config = dict(
    d_model=512,
    n_kv_head=12,
    d_mlp=1536,
    norm='layernorm',
    norm_eps=1e-05,
    positions='learned',
    qk_norm=False,
    init='normal',
    init_out_by_depth=True,
    lr_head=0.00881,
    schedule='wsd',
)
MLP neurons of a small language model. Each row is named by its layer, matrix (up: input weights; down: output weights) and neuron, and shows model dimensions 373-500. Each number is 128 + 32 x the weight over its row's rms, rounded and kept within 0 to 255. Numbers have three digits each.
A block is one neuron, or neurons of one layer that tend to fire together. After each block is what it responds to, as a language model described it from the Wikipedia text at the highest values.

L3.up802:155156119098159173180103142099115183102140127063190122114064143090139110150094112145166147071122092116177122169179123094120095144185117161159144103160105093135186122114107131121187122152091153139075184149152105127113134123129142179106156116119115117102120105120103141162121130069117152111140140126085125164077111144079094055107077127132089150133167131097144168098141096131153103118136
L3.down802:165163115149130097076160122129050166168134117094212119168184166158109113152097046162123126161101121091112168208149096116161124152113095111058110137107128122085086126111147121065136161115095184171102186145089077141128107083137128146143136116166114184157150135169131082108123122118145088122159135139127088105145101116056141205162157159125077139124199157060091151113113117167143165120155
L3.up1025:096113111111052151170155119133178101150116169139161074139174118133090148092107172107149179145131104108124134136093173047100079120152104180196154146098099131152166181154169097048190131154107098080063163136078120104142189170098131139160126096124101114132142108201105168156122124146129186181108182091109142078120089120145178117096134176111148138173128105133153143075105188140149169140148
L3.down1025:093145144117159118108084096112087087186162116123146153135140183122126155078172130101070150107131115131156108112194150147170128172176124109136084116087131132154128137098165118171115136075193105088161082176142137158113024082137170155115128167125132159198081087078114092108094119121144157195105159143104098080088078148120119148108074173192090099146097135104138177168192125092176050101162
L3.up1339:113129135089158177154126102114113123176156143131100110170100129093098111083061118124124140110160088140110101104094159125081115136114134125169084112141135143151077091150144101131065131144135157172110112102128089140096150143179139127144104149140134090124084066129042131112146147166085155122071173117193089126113136100141145122137139176151089097190162177137180124161101124087175123147136
L3.down1339:159092148153155085184099113111121124201089155153159091092202209133053078159102142090151134173127109087173088112154096161115116131076099138118170147138106143134089153136106092103149120106148110143104142131128106166110108136138101132113132136161104105185178117140096145166166155117164104114145103135091132110141133178080102093149129109106165137143148125092129106165167140122120195090039
L3.up1347:128167094139144115134143105130174145088142127092166121094071108148106133145153236122066146142114135162233135163160068115161110139151085112126095100116106129115141117189139096127130156141104112147189122087172095121175162096142138099122162150118082178082154080083139200142125081089131157189116169064137181108099127152142112159087159118197084096180159072106115140096081131145163125149123
L3.down1347:121138104142153120122148097113119091128098223110123119162185152138101127150130084185132041126191148134119117129134140153134056181161101160156181087109110090125110156159156140155079135122142157133143122150137112097160124166138125154148115136084083151141150071095127109216112120133118138133113107185180130166080132101101110137128122127125170180115095179088118102107085106144154133174183
Token right after a capital-letter start of a name or abbreviation, mostly the period of a middle initial (John H. Pryor, U.S., F.C.), sometimes a later name piece (Hübner, Ghazni).

L5.up1433:148162070147152073150127163158131130120100117114094129117144134094076162155129157143156162083129050139182126140058110194182178103140104174174146152153156127141097117190113083156082110127137169160111121120061083146124109148131114043097123120154141147119131144218106108128139155102094110140103166102103173143103095177068162050146098120111130123155104102085085116113117122150111129115116
L5.down1433:087175110131068130142148154144161073191149217136110166124211173117154116136179184164107174125168157119124162191105104103102041129158114117103162092073133153084130081137143199135142117099079138074144092149155074123171116133145168128131132066129114119149177114165125116110146130122163130125091127175129121129124110128152098132115154130147188159126114126145165116121093129128191114151105
Subordinators, relative pronouns and conjunctions that open a new clause, usually after a comma, such as that, when, which, who, but, however; also the leading 1 of comma-grouped numbers in table cells, e.g. 1,356.

L2.up1365:152068083108142124132090152121132082111143103093157178122149124144142154100101219119153150112141119143166093148120101098065132159080147072112100152140132150151112136132107137091150151157084173165139152132122095085096125150154133107103161155137163133120137143136129103136148154129120159110138098112104112120194092175121076150110170093133087154113175126188172110132092114180167126142082
L2.down1365:142153120211096174193090122149099102157134120065127094128134171115124133168078152152189114155134148104145099101155156136114155175148139110055201102089128120131103080126107138116124160124104140108070146072163174106157152097136123098128126151144135152102155118108145131133115162132122145109106115114146150148116148092180158113177126135124174127096093164135141138153162127100066104137080
L2.up1385:108154165121105133155120144131164089114118054138092099068106120074136166079106100134166150109060173094110121118061135178135113087116156092117097120144155154153097122189087170137122112096119083156141112150143109089122129094124104067053116119190150138138171126209148093103131124119114124106132146131153104146026102083181165129098165107102168126093144108112106124132127178122103129124102
L2.down1385:160122075159101117107163132125151132112113127126058079099158145115163060192164166176139133111175080146093090081138068157133112115075165164131134123121125060103100070172159076128128051124050085083122163111164127103127103198086156132128110148143139133147119147119103088124157102149143135118113131093130160135145156108161133135154194140101156183084090142091136077153153133118100154119100
L2.up1466:174147079076132084193135105167107102055133098097123077095076127067144148120129125135167147109103144151142142192073084147081090158151158127091118115179124189133118128082165112044135129150122185169127096108187104160158143114128069169116123112157109133124147115141120129124130160161116109131138163124109125137113067124080119092163077130125155153090128119045129059142134191160129097164119
L2.down1466:162158141182088079180121155097111182153101090143148105119155138138166091115119118072050136058110082130113084119108118109172114120152090093188151144067117149127125119152180100123119166088133130063138111151168191132130101085152134138104113123149151113097159167162141111072152169117127116092167154092159140179112139128199165113149108166104133172141171155084131134102099123177099101164106
L2.up1509:137152101118087115118120160119124114070133129130137135159094153149146180066122115128104077107095096089115137175148099150142156103129199102191142179088132133164164134120108128113113139104116087160119114057151132084144113160166118156163109142194247156086110121070166095128227140052176091150188152149158076146082177147115044127133151106137084112083176130110086136120136174083126066084160
L2.down1509:132118097106142106157166136136141186060123091093143097169175136092126096106178176091062125148132148145123114156109077125201073186102131218075178134086129113133166154174144180155174064077166102126053122200076144178115110156185182130071165148180204121108115148155157135106120085141126088164128116104154172187121166112079119096176142147085110104105148101145108128105195121118084066175120
Conjunctions and separators joining two items, mostly "and", also ";", "/", "or", "|", as in "Chemical and physical data", "Government and politics", "protein binding; chemokine".

L2.up85:103122055140115163081195159126150069122082150126112072171119174105145213113152068136099109137103178147101129128122145094047110085108170152120110125128141128158114156164136117083124111126103077144138172124115137094158181156136087096137090182085087158081135182091095120136098136147123154078141129102211133139118134070126137186136087113090133100132167178118118144186121151119132139065106
L2.down85:125129121127128140154111183102142163097117117160164117178156060126163112125117106143129165070138146091157087130050150080146103128083095136122165154114105138106168036134168167115157092116097123160118104168145127073115131133123136085079187139118114120140101138096110091091147119083156096134121136113174128116124108117090131134123148105156120131161054129088168102093184166135112120101124
L2.up384:186098084095132154121118116048107124132126161088198195156114208095130146172093086166130122133137183132119138137106116074103101086179158109102158114159119123067108152187120077135119133096160078129146130141158103124088131199093120055096123159118148146162107157109132131166104165118080135131141211145166120138143121150114145084169109101112173139138103124192123119085076112094120113144117
L2.down384:124097158169113183173128105152102128141149094114151156129176153116156141182103130071150119079102184092109144096088090134155169179149106194099130132165188131066122097140107079114163155108089174129157176174128037133163133108152106060120150073179137110119151114157045125138132117066145120161110078074158117075112086112077147126086125157185195117168110099172132148111124107145172129138084
L2.up1147:090064162089106114173109122100135150127119130111134136164136164114108136136063113148141117107124112166133171094127146133161037085152150144077085105145162128139139119142139126076093114111157106093158084163108112103120167116120134091087105150091082151171110176123093103137129084134115105109135154170117107083129094080146094146107051142101139101127154192097153133103122167150100124126141
L2.down1147:092146125153127156104176128125107153111126140124155108110118179108170124167140144128121162155129132091144102155152116137114175108101076169117134136118176100094117159209092085136125155181102174181154123139129081140048169149132105137200166089158122078131117128119100157193144132111158174136109161109178155162163191124098098135134197150126150149152147129093129082144129140087137146156096
L2.up1204:115116110152102144105119108133134159171094161149164134108098127165110162138076126173128140094145129103192132104101130114149093068152129130165185145172131129111173141110141176126145174195170052080149147130144124103135098134094131104136107125095118068106110160137142159142067134091193152139155140148116155134139111132092204185115075113119086090089137161141100109107122169107096113113092
L2.down1204:132128182159112077158176171172094134116118134054097178134054127132128154102147113124101105114107141172173120109116158137189144123066119163109129159130157121139128050123113133094137103125135157127099128153124063101175167142148129186141093069157130088133137114137148109214117169115083187144152166175122142095083123184094124149077069160122131112135052086093137094147134128118178134197123
Connectives that open a trailing clause after a complete main clause, often after a comma, such as until, which, as, where, while.

L5.up1328:138226149114136059131154102115123146115106140137112097121094125196107091132125093138140109105103142160126115169150122133142124168136146149180147105100152176167107133117127115119087137185136112110061114166137148122071213090156134191123139181156162105166128116142138082067121125146145139154133032092136161112085156131166127123097122125093136124124153134160185182089139171134067138131131
L5.down1328:186086158173093146102142095128118148089161105117079123146083164110155097110161131099164151130059143125142089139158134156130136124147130116139174145155137144142143133086166104175141117056148133122161098153076108111112144135116130109128180110113107074099110118208143129140122094142108170108095116142099149155132138177073114185163216135101106151171133099161100136125105104174076176106111
Connectors inside multiword proper names or compound terms, right after the first part: hyphens, slashes, "of", apostrophes, e.g. Gregory-Aland, N/A, Gate of Heaven.

L5.up772:077062142063106146099145128123181113135111114146134100119094127163083095117104219111127135153097092171160077124190102111137154159124125116083103108163128061163075133137113153142124124120152143200119106105213180091069147122124101151101138175104106169168119134099125157183123201190084151107119085088115176159091171157153144139120076175095090129149171101162145188160141130151118092122174
L5.down772:172120131110133102137163128176098148108108087144130100162131154080048157176121135108105137199147151113161136146140156142052136124132072109109167043106093144120151247142094145158147118130107139140142162106157116146111102152127116103176166137048089107136134142089186152128109174133132144050075119184104154115172106148093161081183097123146158196111178151113157091135153065158061120108114
Fires on word-piece fragments, mostly a lone "s", inside rare proper names and foreign words, such as Li-s-burn, Tra-s-andino, Lu-s-itania, Cor-s-air.

L3.up316:147134116144104111148131159158202107074104088171128172120144125079128108114130135105190213146086152143101145161147132158077106220108151164067072113178208111147098122056117159119100188108137113109138133138129147097195079176126122127129216139127113176159108095137126096129147055175115082141072104162145144131118120157214123162144104092145146115177127093144222053115134109102140112132143
L3.down316:108124158154050149130129105139108115086120105115117120149086113131132094166184092112085114143111126151116137104167106152118150166078153070089123145108132155142115127229094063083117148089159137091170136104135149140134124096063142129174184111166108083175082106147142137112156124099090115133165144143128153154126085093146168150112091163142138173146137179178135069125193113138140102175129
L3.up563:145134152160069037184106150222159085137129155105144113162142169131105096124149147088163115144145111169087081135169165154099131152162143124119114079124185128164080114152106172131099126071089110097106158137145193130114077135117125169101179098108181105154105110149139054167164112151107064166000156115140129032175113153076122108146108145157139200174136116171183041114159127124118123154163
L3.down563:163114124032092167201062152121111151098065168103143178124086121091193141152103184101120115107132148103147194059105143108107083091121128062126157087128157079085158164110159120133153088100168174112154036138058102104128160101090167122078063106142128120203162148132168117125141147116140160103161133159149178134110100144125102071086106172167111157139093134160132080115149139130197157148104
L3.up659:144155141160126095167113128092131096093123150065218139125110218119142077066100085068122184163121091139088158131111120155136150133170128163131149133144150142161143131162089132163194162148176106166090111103149125134142104095139098161083183135155177146105134114156076094156128078151104120145062154127146173100143099134149073114121141204116180130109145122126147135147131111109187125154113
L3.down659:171078120078144144110137109125147138149136083135146160177128200093100078107176159122079098089130103186149192163184130124131082114141122105128159051195163134106146076110169139113112141063099172131149110126091152157143103145112163099180124111088068194199080120072119159112140156071099096113174147145105148142105140112076156108097091087089101170112072120130162149138092124094088143139125
L3.up738:156136179154164211124087150171157101112090175103055112125123188066151112089160152120106146132111120145056137169150066137058104133151151137047078105148164117141179143121137137149160088119115115055085120151129126152173155160149152144145140137123160126163109101147137100135150081125191106127087165134092162119113132067171139105120100137145181137088103176140121088110105129117157182123137
L3.down738:134080045125171124147131089066084162208220100140177169143145076113092097103148162127103125150083107095170096116127142127164147107155150108124152146150103163095082085142101098091095190129159092160134149124116098087174229121110083127119107115124137120094123127065119119144120177087089126137129080101099105139114101126105188112130145131071139127130115069131137149083112198133141115147123
Second pieces of proper names in lists, tables and credits: initials after a period (E.J., R.F.), surname parts after Mc, van, Je, and acronym letters.

L3.up522:129110138153092050117133194166111150113091064114102167152158120101133144097124104133132117174188104088177117156118179131105102013155141040169169064096117099124163126172133128114132130150134086178170144097148110127077166193132199142073133169131110121135149135150124090090106079108136113149088151077177127086088071163117159063142106090106185184088160184123140129092156130130121150080113
L3.down522:098133110120147143084163117163160127111080151098134210121189145133174133132110132128164129159115121101165122122171122164206191132187131173137146160110162114196108060133147168129166027147081188161125145230090110129128121077208147086079129137161075116156110167186125165158131105156157050166109151136095111145090088102077139143091113061113106108156107121110132118096095123124107156157139
L3.up997:176125110154059115195078201112100152147158179121121113190144121129119120127180095082093193126118090092136124113121060065170064125111158173119121119096113111059136142150108100126171081095109138132150141100175118135155132066172108138129089136076140124105120112094162099073123112132171118167175100104133114192125124126122147059112106137132092098139138126175113161140163126095117144118116
L3.down997:144183151131183116091142090141101157131156073127158088105113152111145110158109133136175059065138181113141132130125162155103126137140084112165100064188143197170118036149169195103172195152147121137119171141090084106121089122065141185111146143146127082098123072108145127159093119151151080117185200151170151046124128151112115118136201133139179090121105102142092071160154095149121108144091
L3.up1290:180101137130120136117185164155102093182185136163092151153162145193142081091149163128126112106143109111157140133130151130167089172115140152132102135122166088179091114133059141115140111071143080170102133136135138169111144145130100048135134091139168092059136166157146061143149108117122080138113163126110141205108170154144126124142084167120124168060134124112139052128106126176129141091113
L3.down1290:134116092097166131145108082102098125100052154131136106102124111098088109142126144138100118176092133130192138102115066123134164083150084171169170140088093105067158120178142143067132131094115146132181153160063118138197125166145136161136074167123050161119123145148148164135127097087116141124132098171197113176115063115074169133104127099108201075174096105054117120119144177103146095154088
L3.up1512:112133137106141148160136094101142121102105170110127197108138154081142073212133142140093113178084108195178117125092131087136082122140069082086099209155148151173097123126114148121178097084123176170164137115127166085109107123161163120129129119167137065132108155137132173097156085154113092185172171114085159174140097110139110149171137159081128170145137069076060107131160080117199182171179
L3.down1512:155096107132109070112166167130083063148175082111133063149164115103151104085141144128071105107125085108122141166189121132089100095086160145158161050115110099069145130163134144156130178121154103097129109155124153114154168098132123136143143116149118105159123141056054102099136130194151165164096103172151129144162154095144121149158104133183163099146129152154115093224166151150105059115069
Conjunctions and comparatives that open a new clause or phrase after a completed one, mainly when, plus until, than, and, as well as.

L2.up40:153146067076182199141120106120147140097131119148190180093133101109115089123140169151121108118104105173158139155150105164188171118170117133097139134191164085118117135141168131170113086105116116100129102080165149112090153158159118114136151152152127162122133088157106154156067118095110181133165139108153104187083152138127088086135142107063104120073131116148106080166136129113133183154140
L2.down40:159111143060139179137093146242130093190165173127146123161117125105155080176156123066115157114158177111062152151143066150131184089102125099136118135132091097164101186174190153151133145105118124117139145158152163147144142119120124167165161100120119174139111178089137153141084148150079153174138086139163141115140182130178146145112111125072166117152153145124120122118163105118132048108107
L2.up62:099122147189126177176129162084117111168163112128219206116061120088108129148115142109125064169151101192215133112121078156143081097123104146143125135145169119113114170162123138198138076109136161192075132054217152103160146104158106110133081148147105105155152115164102096140090073145139147153075126132143161144133124137144115096099119186089108159107091084128149149126119131145169163115121
L2.down62:132137144100127170190115139100117143138149080147070130072061119117129112140166183111137168146133096118158139139141084127144099141105107095137141116085151080155140144174153154136145107119167189126119171039101147062106140117123141077134110096170181115112132132136125140112118159088122125125170097178110125098132181165143094187139138140093096102076158093105146081153148148161146123144133
L2.up761:151173116157196136135138130084118115107146150088198145106206149187104103124192122128135066119144084116177137071146119160147136078174145135157082115162118198086130138152142159137069124158191146187012156170154097108075170138137078091141140108099173123116096191132070146159126094143122170144124136131137151094099096088153174093064186098118110111130097138165093130139126149128123095168078
L2.down761:134120110115022223141150158093094086187091164096111199139126124135101073146161154074140170141141130104140088114135123165119150151099123145131174097163172112141113159135137106141085063082091125108063121149193086089194131102147153093141208132100101167116085129134121133128148202138133119151088140112132135192191177123163127157076101090143103149104161098182120164120122189147143193134119
L2.up1086:124154127141161139123134139175097134177162178113193131110136159081108153122134150126131104169119138099164161105126087161143119113078111107087080118157150069114170169096147131137069109066113172140061100086198051113116151175137073129099102156135159123138121127148142128150053163100131118132171119101193181180115151139119125122107106125100065116069107119143113070148109134087135100160176
L2.down1086:127161075091181107093117153158127132073114145116149123097069160153208169134103117099176143111124101060143133120083125171064103140088118133113088098143096124126172220149177111100120175096147162167130144101166134100099114131116113074164167165143077096103128118155113153100105113120138112073143113123153120120057141133101120107116100123139071096108159177127116143145134134158111182148130
Single-letter "s" word pieces split off at the start or middle of words, such as s|tandalone, Sub|s|idiary, co|s|ine, and similar "co-" splits like co-produced.

L5.up922:107165120127147117083127115099174116106126142117124081137142118133119121131160139150131184154114157155110106189194154156103158120159125105127132164144081157114193230090144121155094081101133072136101137095140212133110171085110139153148199155169126094138115070118133110105129142124128148164101175150176148116125105168129064108114107155119147099124112177135183113172114160156166164139090
L5.down922:164131140147140130137107162153141186201157119101105169103130139137090124130111109088112129130090105071173120109082124135128068110050105124176108096099178079067155089184150150105089139123116058127116140199169158078126114149122092122138067128145151166154117123206104159186125111143165151142142132090157129150136128085167073122141095140116150152102170117109180123114169121180085127118068
Later word-pieces of multi-token proper names, mostly person names recurring in biographies, such as Frank-lyn, Fied-ler, D-owie.

L2.up76:093124109147091142138032105104133096049166130127138131151065180111136089190093150124186089120139121169100138141092094104075098131157125095078058094144114140155162192149149105142157128124106152062143134110114083146119134109189144107171150146120133146117143109166105156044154078095070138076118080102098138121153141073125133128147076157169140097125129146082128149117106098102118185114114
L2.down76:151146147124112089075096132132122109116124102079132179112093087096133127167108113207130082108166122092188089181175042120135135108193106117122085131100126086099094188149120159122094151113119170150166176115152059116125089138127147153160135119187141166134151169103064097138153124137103123088118148123123092091115099147143114160111092151196100144166178134092119113085094098069179152088157
L2.up89:099123136117151122225107100165185220162138145165140095176117129115117121109133125106211121078129160142113163185127140092144107141201149123120104110087078158104175161132128114175137116115121144179105096167141089115127098113108091118116095155143088129146161099106109121065115173156091186101147189119182151162154108065069131158137076161160119079135155107202127133114122164119132167095169
L2.down89:092102008139097063106149023109125160109122115091165161133152116072068168139127169123124102127143121137122102186206110096182113142190083138164107094148077106140103192105117066119107158150186110141096106134049093142113103058136130144114158177134074143066137131196156133096120129190129144154130147148094090152101086150106119123123143197129051111133191184117092120112106166132173171132137
L2.up843:179129093109121056128124099081132120100124193149183093086101118135069092153145122157141082163122098103160159103163136147123153048146172145096140165161130141169143134041115116106103130133137192151094103163120124113067132108096165113146108110137091073088135148090092116164175106175144081107122140094131188127130089145138121142114059184096151147115174125161115164117056181154101149134137
L2.down843:106161101145129140098125134119118090086142122123146132135173093094080140103124162172126112168134088181107084116158100156200091137139124134109085198135121101158144222132158116131130125170126111138141139144134108107059113103165131109105138070145088156116102160137115135127205129183118158128095150068147133121101160167111057130162171133139068163163123128101126169157040155158112148051136
L2.up935:125112109093111142129049102075088150045123180155125171174069162109126110093120192092116128127177122064121163141133157194131097098182139188134087125094165110136078151133141134144172093097144166105101095139212178119168169058107148111154123213126134111117136138123113077117085084127129136150078149131112192118108117104117118138134100183164123137112124091161102063105123133130152134154117
L2.down935:146168133126136106141124137096131143149150176113107118139096135128121112133172072106098138142139125053144161151123103123158180120118148132115139045151124136154183209161158119050112130158132187100117183118107109063121065098147167078169107133151161117204135136118123154115114160053202150102170107098121123102133123139103124159071068108118122135097075147105125116150097000135132163140120
The token right after a lone capital letter or short abbreviation, mostly the period of initials in names (T. R., Harry S., U.S.), also apostrophes, hyphens or word pieces (T-shirt, I'm).

L5.up447:087120110083169098147124133165137142186115106173076110178127198117099190152149130140120148083168108058129081168056179143074086166131173152096128139164123144132168125136111161098134064135200083107103116098172109132072113146208117142154136124134141072107161134185152142093152154105046097116148112122154137149136076031090139107075125128125133142145153121113107083100180127117119151110118
L5.down447:096150136135095141105077164122149088134087140119113109104122126174113166078149163149161125093089134110153124089138110070143186103125127099099084103199163118106199139133148122083151138143130142147172163142134139139129121134119150112149178148110153113143105089096126066138136136155124105169121097107146150143101114137159142152121144107113180167190120133049186037081125196055082078146109
Joining tokens such as or, and, slash, dash and table pipes between paired terms (Hispanic or Latino, boys/girls, 1970s–present), plus some mid-word fragments like intre-pi-d.

L2.up998:170147090139100063139068139165128100047125153114137144146150138205134163053153150179081128147109118146082123130139173110124145154126168179156169181072167121126142100138175136126139154083134085148135122157094191112119127113124116128131121120153080134135140071101077152062160070163151112158114087134123123105117126151111179111125118098139148182168140151151159130156078128119147183069122
L2.down998:118098160123116191158165146063137157106148150131146150146095108103113151100148055175149113157131137111108128132138076173128126127093156165116151133101169108188179134128160147164096107071120087128167142162167095188132118095111151146119119059139118170134101110116114102123094120197145125111096099128105167171120159098158155153080093073159121142158113139175131121116097202111166118164064
L2.up1335:070126131153141100159099121133093137117179111165147141132167107113169140077151137174124190148167132169109119173102114178121085153126137110102154121171088126139118105095185151176096212102123110152163096156121146118161092089123115109103153139152149186132170161148104153119141081109162148119096132162100159149068145123169103130124146142129226135188152108104118129140101090110068160090078
L2.down1335:110070141145135197172115135135138110139100156182130145126131137108120183127166086130100141106098144066112118140089115145114111185118162176183140121082142107120152044122123148139153111121112112101147142157115093197148133133106163150099120121067088112173110130121112161189159108160112161066187118161106137095153109132111144148112162073120128105171093146185117142139134173122129052107130
L2.up1451:153134126151111107109084165177088164066107180127183166064124094208125144116168105135145162168124135152129156131129097162137176135113097144167154171134078101138130131131128126112103145099128133188130175091129088142142099080106127102120117095107119165128167109130103159143124146157138124065144113112144125132058045118199139112078120118148165152174175142084112106184150206093105130127119
L2.down1451:129163188157149166100155090099102098112077116184167151174145138103133181095042133170136089149174132153128161077138064143156167116152126139138151056150110034112123127144145116118140082163091118070110154174125101151110164099152143169109131128078136123185102094105158167074106203137172184131122137127121184161127157092167115114097177145143128069153144123188123122117137140171158134182093
L2.up1513:100118136108144157129071139129133119142069141161108099193090139077071096189157119130092155118165118141077109125092110124128157104111150136142149131150104125130120146075138156139136142145156189127092145153077055130131117108097145133181120141169154108119102055168110150111144120140132123174112153141136069107138156163165128118103080155163176130134102128163117136152172129139131105115119
L2.down1513:116150118121115123085091137126138091117115055145185103123130191078151130125122062167120157153142078119165113162230143124171117150211135121131113165093152139139142200134145117107156104142063141108147148153152151138138153109143147115122169121091113163126138176132146118084127137147071157128146092118066143148136072090144147093150087158140110117103145097108099062119140168114141128170119
Final capital letter or piece of an all-caps acronym or code, often in parentheses or tables, such as CCW-D, KVW-M, NY-R, ARV-N.

L3.up675:096141111083118037101137157191127066175132104143145127166146207114127158093107155086166163154139164132127123165096100116131113128105149149155148120124144116107095101179168129135094131107120161116144107136081118136116095065143103165120131145103172118064119161136138151141110108145162104140120155131172071173086101119164127157167136115162142145127124117156146091048188114074121170089149
L3.down675:114137130128060124141120061057150082146122087136128086137148117092090174125083162079079206084124125128126081145100024083195110130142166074153130107114114149133152102147166057123056129131139096102137126143181148152158090165134169148141145146094139129135116131101125166154143112133111147124121170140141125127115079098196093168104158143155115085133144131144147071157120164174101130149137
L3.up832:108077121109165089111110186119095101083181106148140126120164153147156064078100119129171095118114113087158129153106129182181110083089087091212146162114187124163132118108071133145144073155133156180091113127161114088113086115063147108111129102112129161131182154196091080107188108147156131117145179100145188156158131121132063132139115098132130189165133155120066102109121152181091093133117
L3.down832:106143181178135119065122139153157073112119135113120138136095112136187142116174109156120131144144132132136020111171153152193175097160155162164117193084105107124144139169134123109125120118074104132093125175149122099142129110092119103186135158028112088111151162108145133126134092102156094137077152098133076206103097099199148129109081155172101170112100094131109101086080112110098098134104
L3.up868:149164123078100102147097136145136108089111178147116081087115171100099174109158100104109109125106101114098151142170063146147150095168134129159120092103118084157137153096075189091172106128126164190109088079071125161164147151134161147147101073111165130122089207131114140098103132139167083083134115155109117121117161066118128116088076144128092138121096135181163121135140185176140139142217
L3.down868:126175114157104143089120173134106149194154094128065166119165103126079134147102102108145119152110118136121187115152100158146128168083130167112178111192207139102081161135189136147081072135174124119110178123219158186127119170129080077131143114129157118114131151140179169114109155073101094133075214097083109117106105152165102152131134129133191101157080127091103121103126071070130188126142
L3.up870:146130108133155100145073158080123091064097136136134116096162133076161129197168140100140134155097098144125159108121063129031149113176105189117148071113112136147081090164190159120133087134127137124108163093121196168144159167094100177127076152143178109092091142165116159031178111083152077082106101156118167073121122197152132074108087115191105200110141126124149126182154110195159117118176
L3.down870:124127082108120180124120102113161091099077174103116148074150121129116146205168172074127098161143090107157141170107095118096192110165091150086147082085191165148142114170122093176141124069152149134098150090149146199093139099161115103111141106109188138133118192115096137169094162155133084132164149063127189101148162139167127132127091108154065184148161109164118097115114071099162156176103
Second word of set connective phrases, mostly with after sentence-initial As and well or soon after as, plus and in paired-noun titles or headings such as "Taxonomy and systematics" and "life and work".